From a checkpoint of a small transformer trained on Wikipedia.
Size: width 256, vocabulary 3349, 12.4M parameters.
Architecture: no biases in attention or MLP, untied embeddings, normalized queries and keys.
Training: a variant of Muon for these matrices, 616M tokens.
MLP neurons of a small language model. Each row is named by its layer, matrix (gate and up: input weights) and neuron, and shows model dimensions 16-111. Each number is 128 + 24 x the weight over its row's rms, rounded and kept within 0 to 255. A neuron's up and down rows have the sign that makes its largest values positive.
After each neuron's rows, "fires on" lists the tokens most often at its 100 highest values on Wikipedia text that the model never trained on. A number after a token or word is its count.

L10.gate459 [163 136 101  92 114 128 178 132  91 136 161 121  92 120 116 149 135 139 138 145 115 122 151 127 118 104 131 155 136 158 125 121 149 138 128 135 122 150 157 170 148 143 137 120 126 144 140 135 165 127 143 102 166 114 116 116 102 121 114 124 100 156 132 157 169 131  99 138 128 130 156 160 100 132 116 171 122 132 131  93 113 132  83  95 101  95 148 103 147 128 133 102 123 174  96 125]
L10.up459 [142 108 148 122 136 154 120  85 150 176 155 120 127 138  82 140 159 140 143 145 154 174 116 136  80 110 138 117 137 113 104 155 126  97 155 131  84 125 162 127 114 136 139 142 125 122 139 120 135 100  88  89 119 158 114 133 142 110 126 132 150 118 134 170 146 111 122 202 155 111 132 149 158  95 101  62 146 136 126 137  78 118 100  89 149 114 110 128 115 154 118 133 167 150 126 148]
fires on: " U" 40, " United" 27, "U" 7, " and" 5

L9.gate200 [132 121 147  82  77 175 135 117 116  81 118 117 100 109 154 114 107 144 106 160 153 156 164 147 124 127  99 104 171 150 120 109 147 111 172 153 133 128 115 121 157 153 132 175 135 120 129 176 128 120 102 158  77 137 129 138 146 136 159 127 141 145 134 126  79 151  86 139 140 155 144 151  93 116 176 132 142 133 131 123 123 134 103 141 136 141 132 129 171 124 164 121 162 124 128 106]
L9.up200 [101 126  98 127 114 126 168 139 143 127 123 138 107 121 111 129 135 156 145 112 147 134 124 131 127  90 127 198 146 128 166 127 148 125 167 117 141 100 104 180 134  77  96 162 142 164 140 170 162 173 135 170 130 155 172 101 149  82 136 128  90 155 129 131 129 162 119  95 138 102 119 161 132 115 124 105 108 115 118 155 121  68 134 153 176  96  99 153 133 108 127  97 163  93 120 115]
fires on: " the" 23, " all" 18, " an" 10, " no" 7, " one" 5

L5.gate511 [129 141 174 160 146  91 135 168 109 147 122 148 111 137 110 108  80 110 157  83 154 106 119  96 160 124 112 130 113 124 163 135 109 135 108 119 136 163 120 107 140 126 142 153 137 130 130 142 138 135 107 138 125 156 142 145 129 132 125  71 101 132 142 130 143 100  85 125 159 141 138 152 115 115 119  90 140 111 154 150 171 150 128 121 113 152 146 142 109 129 100 133 119 123 145 133]
L5.up511 [130 107 148 175 148 138 133 116 141 121  91 174  88 128 141 111 143 128 169 107 137  86 133 110 125  92 110 130 128 114 153  98  97 107 141 126 111 142 136 134 118 147 155 141 148 134 102 172 123 111 173 144 158 151 133  96 128 132 109 104 131  96 141 116 136  96 169 128 155 140 172 135 150  83 132 110 136 112 116 147 184 103 149 121 163 137 148 107 115 145 171 138 122 137 188 100]
fires on: "on" 29, "en" 13, "t" 11, " on" 6, "ed" 4, " of" 4

L6.gate389 [148 135 105 140  86 111 135 160 107  91  86  97 183 129 135 131  70 145 104 113 120 102 127 131 129 131 139 162 187 102 148 142 143 123 132 132 148 165 140 121 132 165 122  81 117 111 115 102 115 122 110 122 126 104  92 154 111  76 136  83 154 138 134 140  71 141  96 151  98 108  79 148 114 132 157 147 121 109 107 132 172 134 123 108  60 115 112 136 122 124 135 153 100 108 141 111]
L6.up389 [ 96 160 138 139 124 113 160 118 125 127 114 120 152 123 107  96 113 134 147 100 149  93 109 151 149 124 113 126 175 120 115 152 161  95  67 126 115 115 135 138 113 136 161 127 132 127 134  89  79 176  93 105 179  99  86 144 136 108 107 104 144 119 132 105 102 137 115 149 119 104  90 137 154 192 135 116 141  99 126 134 123 144 107 120  87 106 113 104 122 125 107 117  98 139 107 106]
fires on: ":" 48, " -" 28, " As" 6

L9.gate103 [114 135  92 129 125 144 102  86  76 131 111 112 154 120 168 118 131 160 107 123  96 101 122 180 107 103 103 177 101 123 121 135 109 152 135 138 129 140 139 110 146 158 117 158 110 152 125 122 121 139 147 162 124 117 137 101 150 108 123  93 142 151 139 134 152 130 134 127 137 139 119 141 123  82 118  86 138 175 151 125 138 171 135 103 148 145 143 123 114  93 138 113  91 128 117 123]
L9.up103 [101 147 129 137 132 149 152  98 123 112 129 153 106 128 140 134 139 135 176 134 126 136  92 150 116 141 180 115 142 145 117 117 135 108 134 153 116 139 114 152 106  95  89 130  97 117  88 103 129 131 147  91 131 114 103  86 140 146 115 137 155 129 115 170 158  98  89 129 137  98 137 133 150 104 115 160 130 121 153 202 119 157 121 126 156  70 109 131 134 121 141 123  86 107 121 118]
fires on: ":" 20, " |" 14, "\n" 11, " for" 10, " of" 5, "==\n" 4

L6.gate99 [125 161 143 122 161 160  90 121 110  98 151  70 135 137 140 135 163 122 121 147 162 102  98 140 107 141 118 112  95  89 138 107  82 130 138 164  88 123 136 108 104 146  87  77 123  97 135  88  93 114  87 170 131 120 139 148 143 154 165  99 169 130 118 121 120 139 112 185 155 107 102 119 137 139 104 116 108 155 155 135 182 134 115 162 130 152 150 142 123 155 122 159 142 103 123 186]
L6.up99 [131 118 133 147 107 166 111 104 139 120 159 150 110 125 143  95 122 108 123 125 146 109 120 139  73 122 153 102 137 117 138 156 142  58 119 127 143  59 150 106 124 108 139 155 110 103 168 128 133 134 113  73 121 107 141 128 128 179 131 184 145 156 116 139 116 122  99 122 121 141 117 134 156 113 122 159 109 179  95 191 173 114 100 165 112 139  60 128  94 133 145 115 108  85 122 126]
fires on: ":" 33, " |" 18, "′" 16, "'," 13

L6.gate210 [147 143 113 143 135 106 109 118 155 152 152 154 128 120 136 130 109 154 137 115  97 143 135 131 114 168 104 171 154 115 158 157 100 117 129 137 126  94 135 130  87 106 147 111 121 135 155  64 156 159 138 117 159  70 118 132 109 119 130 138 132 137 111 105 126 107 143 118  78 149 129 137  99 169 175 119 190 132 161 154 119  88 119 121 114 112 137 103 109  96 109  77 101 131 115 146]
L6.up210 [139  90 158 131  99 125  95 134 117 128 147 129 123 118 128 135 154 118 129 132 134 125 141 112 144 123 134 106 136 188 136 131 125 132 152 133 116 148 167 157 138 128 124 133 105  85 130 119 121 137 149 167 159 161 106 132 178 106 157 133 136 127 135 111 104 143 165 148 126 148 158 131 142 111  95 153 129 139 182  77 111 153 155 140 107 152 118 139 163 130 127 104 143 143 156 115]
fires on: ":" 28, "b" 25, "h" 11, "l" 9, "r" 6

L10.gate166 [ 83 107 146 117 146 100 116  98  80 105 134 130  81 120 144 137 131 134 112 126 125 157 117 142 155 117 109 108 120 143  76 129 149 151 144 146 151 149 129 133 105 135  84 146 166 100 141 114 143 124 116 143 138 136 101 116 137 118 131 161 120  96  81 121 108 139 159 136 128 130 122 118  93 138 104  74 163 170 100 132  90  89 163 144 113 175 152  86 130  85 118 135 145 129 158 150]
L10.up166 [121 114 146 146 116 135 139 118 114 124  92 118 141  92 152 147 117 139 145 172 132 156 147  81 143 131 153 150 112 105 140  88 129 139  83 134 128 114 163 120  96 125 156 154 131 152 149 124 150 114  83 165  97 100 100 123 108 112  99 190 128 165 153 122  81 108 164 143 175 127 163 102 126 111 103 106 145 139 130 142 113 139 127 124  94  91  80 112 141 105 167  80 149 130 122 161]
fires on: " law" 23, " B" 10, " b" 9, " War" 8, "ing" 6, "ss" 5

L8.gate128 [106 116 119 112 132 130 142 169  95 123 126 147 124 111 106  98 115 171 153 116 121 122 161 125 132 140 130 137 116 140 141 146 127  99 133 145 135 137 136 148 162  84 156 147 180 150 147 133 144 128 153 149 120 163 114 129  98  98  91 121 109 129 118 144 120  97 101 128 129 129 141 182 109 193 142 187 126 145 121 127 132 115 119  96  99 105  90  95 130 143  85  76 118 144 128 100]
L8.up128 [145 133 151 145 121 160 178 143 113 105  99 180 104 117 108  65  92 132 142 118 128 103 150  75 138  85 137 152 141 114 183 123  96  86 158 106 141 154 152 109 136 168 170  71 136 103 111 123 142 131 125 162 141 121 144 155 135 127 138 120 122  83 132 129 147 119  98 101 131 103 124  83 109 146 148 135 110 122 111 138 156 132 131 104 145 136 135 100 150 111 153 134 111  99 109 190]
fires on: "ed" 16, ":" 13, "ro" 11, " of" 6, "om" 5, "z" 5

L5.gate96 [147  95 143 127 115  90  92 136 101  96 119 125 146 122 173 172 129 124 147 139 113 132 166 121 125 138 123 136 131 109 143 108 122  95 130 126 139 129 126 115 146 145 162 151 121 121 143 139 131 115  97 131 123  89  80 117 101 108 122 151 148 131  95 133 115 118 149 108 173 186 116 110  97 125 107 124 171 172  69  97 130 124  95 155 140 165 146 118 139 156 141 168 150 158 144 119]
L5.up96 [116 122 153 172 101 125 113 103 111 126 109 117 105 142 131 127 162 132 106 124 101 110 136 107  87 153 125 108 138 118 168  86 125 137 117 101 188 126 105 165 119  86 162 128 105 113 155 162 145 148 128 121  99 110 107 131 136 134 115 183 146 120 101 122 115 165 127 131 136 170 101 120 125 107 125 126 176 154 134 133 143 112 123 149 137 144 141 113 170 100 132 153 191 150 113 138]
fires on: " War" 37, " act" 12, "ry" 11, "ock" 11, " law" 8

L10.gate159 [170  97 112 119 106 143 105 181 131 170 138 148 129  99 131  82 113  73 141 130  78  81 121 159 127 126 161 128 102 116 156 136 173 119  92 148 107 125 125 138 116 159 138  73 130  97 108 109 138 133 134 151 194 134 129 104 150 142 171 136  84 149 147  86 134 169 119 161 116 157 168 145 113 163 121 159  76 174 160 123 129  98 122 104 151 156 123  95 130 116 148 154 106 136 111  83]
L10.up159 [102  92 155 133 146 154 116 144  85 132 145 125 110 147 132 102 127 165 123 110 116 152  94 159 123 151 152 109 106 136 147 141 155  90 192 119 128 108  91 107 111 125 155 125 117 111 141  98 121 160 134 159 158 118 130 152 153 124 124 169 125 147 126 129 152 105  98 129 121 150 164 135 156 159 118 130  82 128 148 107 177 123 128 122 133 122 117 124 116 144 105  85 121 120  99 158]
fires on: "O" 29, "art" 10, "arl" 5, "ps" 5, " DF" 4

L5.gate492 [129 132  98 153 112 125 143 128  82  99 148 144 160 137 111 190 153 137 142 105 111 156 145 138 141  99  87 143 108 151 169 118 171 166 171 154 101 167 167  95 150 157 152 140 114 106 118 109 109 160 121 113 140 154 107 135 105 107 115 162 143  80 116 123 121 118 141 114 118 135 117 164 137 126 127 141 190 123 105 148 135 142 146  90 155 121 131 142 121 130 142 121 137 104 109 163]
L5.up492 [176 136 117 122 129 175 116 146 100  86  86 143 160 136 124 136 123 115 103 147 145 144 132 135 140 129 168 125 116 140 106 107 131 139 121 134 109 148 125 183 153 113 125 145 113 123 124 108 108 116 137 143 140 114 103 140 182  68 127 140 119 176 152 120 132 160 102 114 111  73 121 109 138 137  88 191 159 146 106 131 153 129  68 133 139 139 117 157  99  99 119 124  92 115 131 124]
fires on: " term" 20, " dis" 12, "ensus" 9, "arg" 7, " election" 7

L8.gate388 [149 119 112 120 127 161 170 105 145 137  90 135 150 107 127 146 107 156 150  97  77 146 117 152 115 158  99 149 130  92 116 131 104 152 132 116 124  99 134 133 130  90 127  90  98 109 155 128 151  92 137 119 135 134 111 138 169 137 128 131 106 135 142 120  96 131 123 129 118  96 146 139 140 139 147  58 126 166 121 131 113 119 143  51 122 141  95  97 143 161  93  85 133 128 133 119]
L8.up388 [ 90 125 131 152 127 147 146 139 143 118 153  89 116 122 102 151 108 131 154 130 136 122 135 121 151 108 134 128 159 110 124 134 116 138 120 114 125 150 122 135 125 118 155 160 148  72 146  80 134 116  78 174 126 156 184 162 171 117 119 107 170 100 176 120 147 127 138  76  93 150 136 119 158 114  98 164 130 165  96  94  90  70 146 111  91 150 123 171 108 130 148 151 101 160 124 113]
fires on: "it" 15, "–" 15, ":" 10, " " 10, "our" 6, "b" 6

L12.gate318 [142 107 126  80 116 108 133 106 120 147 123 131 118 101 144  74 138 136 105 110  99  91 119 102 140 137 165 110 122 162 144 100 140 134 134 136 102 133 105 147 159 161  97 104 162 144 103 112  92  82 101 121 125 159 129 159 137 158  84 120  90 113 167  98 106 145 157 153 152 150 100 123 117 139  89  99 110 140 140 115 138 147 178 155 150 183 149 130 136 133 108 140 192 124 121 127]
L12.up318 [116 115 113  93  95 137 127 152  98 126 155 128 165 139 129 114  88 124  92 128 107 135 148  66 134 105 149  90 132 136 136 153  91 105 151 119 128 120 151  91 136 127 112  93 122 120 105  86 112 114 128 106  65 116 123 121 160 125 118 117 109 104  97 125 125 129 158 102  94 109 133 121  97 102 185 167 101  99  97  95 122 100 101 123 162  96 137 126 110  88  93 133 106 185 140 138]
fires on: " so" 11, "ed" 10, " —" 9, "ing" 7, " said" 7, "ated" 6

L8.gate170 [104 158  90 108  47 114 134 141 149 137  96 111 167  69 126 109 127 122 113 125 158 123 163 117  91 157  59 143 168 122 145 139 180 124 182 105 141 118 106 130 130 100 152 151 134 142 164 116 144 108 106 121  91 130 125 143 139 131 129 127 108 139  72 139 126 111  95 138 139 111 160 126 119 138 134 113 176 117 144  97 130 120 129 144 134 111  94 117 177  95 132 119 139 124 136 141]
L8.up170 [117 163  97 133 123 103  77  93 112 126 144 145 121 128 160 148 111 148 117 109  84 133 156 109 117 129 131 133 123  88 161 123 162 108 182 103 137 102 129 115  84 138  91 138 121 155 130 147 133 151 104 127 119 158 121 159 169 143 187 162  80 124 141 145 105 121 100 117 154 112 112 128 117 133  94 143 107 150 110 115 118 142 151 153 111 115 124 115 156 135 135  79 144 110 163 116]
fires on: " a" 18, " he" 14, " she" 12, " an" 8, " the" 8